From a checkpoint of a small transformer trained on Wikipedia: 9 layers, tied embeddings.
MLP neurons of a small language model. Each row is named by its layer, matrix (up: input weights) and neuron, and shows model dimensions 656-751. Each number is 128 + 32 x the weight over its row's rms, rounded and kept within 0 to 255. Numbers have three digits each.
After each neuron's rows, "fires in" lists the words (lower case) most often at its 100 highest values on Wikipedia text that the model never trained on.

L3.up2407:166146196065197066161149098099102117127104133108115121081134168215161057127079112068112099163149190115171127132121103208144114161084121098126087121108204121093089068112144166153168102112107103105165113095186170190185171149158153101155101084106156147102153171124157140153120125112094111120
fires in: "both", "other", "multiple", "american", "various"

L3.up2627:108123152095184069159107121152023140105090119163052140142153058139107127121128117116166176137112153162208136126083149117086105128103137067043173197114131110140144125131153116172111171072058144155144121130172166202171113164187118101126074099052159129087110142175132114141112131103103104134
fires in: "were", "are", "very", "the"

L3.up2065:108211112164162128084099224157147182121097165114158164121115116144060126107118128151121094126103097127132162133077094131072086188068147121086169131173120118143045173089121141167155150117121155170117140166184165153103124120147132131083104126146220142107134089119124106166151115145137126176
fires in: "footballer", "by", "director", "producer", "microbiologist", "bacteriologist"

L3.up1665:151121103117121128186144153110127135157176147131085159079130117152128175076173169157122112154123106105204094082134106114094115097162140136098097161144132134082100127098171114162195189137121174149181141052130110102121155125145067172077127168082126164105131183090159083124160078114111118126
fires in: "its", "s", "at", "under"

L3.up859:124146094168189077142136136177123103095139163152092182073172084150164153072124140077139115128135121137156134134122093134112182128059116142081057198077160081115144132105152121118155073135140128147107091094114154133185170148123096180118174135141124097120086202103161126157076152162127129140
fires in: "s"

L3.up2962:181140123145132150115129179147085155148130141105129182151168150152092152046092113108102174107112119093181179114112117108135160090112115084126131236077090112112078117140145109152093180075082107056114141111141130129131108100082121114102133176134089103146122213122116147176163109125184156116
fires in: "he", "she", "india", "michael"

L3.up2559:157112076089122099124153142155105086205157111108126095135094142129133113124127121132156129154088143193208107059084132101094147144128103091174107175128189161115142088128177154134116090079127122087150101094119181151082139162112070117183137094113139087107173108161192133095102113123129073172
fires in: "2018", "2016", "2024", "2021", "2023", "17"

L3.up1819:140158142157141136120137162107105194161079124107113100114097163124152126078105087090145137079126133088177092138169116125125078121175156164136131117103098153131078084117154147145113136103108127108120166101194107126114142148136108137094194131138144100136117075156096123148151139088070041091
fires in: "brigade", "team", "band", "family", "club", "teams"

L3.up1639:132129199095171144090168128098121176151116154151091074081147170101151123090098120106129055040091122123120101052074106200159169127117134130116130174110134112157075087133150144142136101135142133160131113130119099176111157120127143091090149145157143114109141128167171106108151157175138123099
fires in: "which", "he", "was", "this", "or", "she"

L3.up942:106133152114154157111129101142104109099088109160126099137106164153164113114108091104044110145104149159093055101083089114154124194105137122155141171113152161106099100140079112137182138157102111078048199109161179126123091117108127093085167134167139111147131133136124144157171084133081090168
fires in: "german", "s", "us", "english", "states"

L3.up2324:166174162121129129126178125139125127137180146113138134172111083135151093130192141083112176169099103136088157115175206150088109142178110082162137144143154156150101125065121122130133143116156071103084060136168143121127127098122109116124155126124102161173107162052079127134210116130168151135
fires in: "on", "off", "through", "de", "across", "over"

L3.up2947:130129152131123163182114164154105166144146119143068127081132159095157121151092110100147120111092160160174106119140144081097145164111088175064074127142148120098093104112186063117122119110089104149115133135113129211114128087098043098113120125141142116144104104109129146126159060081113132109
fires in: "that", "announced", "said", "the"

L3.up99:153105146101179112084139157171077131132100157131137082163137117181164157168155106134132150142104097156141097105172182133092139136106122159137175137142111162132123096142101153144153139162088107117138096142137175094135138131142102150086184121154180076142098096131120112111148091081165100193
fires in: "if", "w", "v", "newly", "f", "j"

L3.up2570:141104105160220121132192159123082187134127112136120188109097143180120124070141098166112140124142107140169090065165158135051172137154119049086147098102115115066126095121122152115120170118191119068150156153153201117191103132131118125106143139088081081107142202174134083112182128128125139165
fires in: "new", "newly", "previous", "s"

L3.up1388:165110128172168106113058119112119198135122161158137076102175096142160145150116176115154136103091103108149097119162164102108164174087154050171136157068124151119168179144109143102117096123082117109125153115182162177149087078187142098149116094060150082163126127062130108127147125148163079124
fires in: "are", "spent", "were", "did", "do", "votes"

L3.up26:134105114132129087122152181162149097177152139122130171092197106155121171120164123153116122152119148122211101075162068097147138164156079128166101167110152106106167166139147163126151061191089154100128149132102157128139072073152149132143108118115073084107094087154152172081110136155094170084
fires in: "3", "one", "two", "three", "smith", "e"

L3.up884:154119111138136050168155095113158124130130181167143125118140128114093095095142177115142131087110126115150115142105058123147095135144121087120104110104144113152083119107108156137113107138112076152130108123186100109153160134136124103133067138159119140082167113146126164122153099122118092164
fires in: "two", "three", "double", "one", "twin"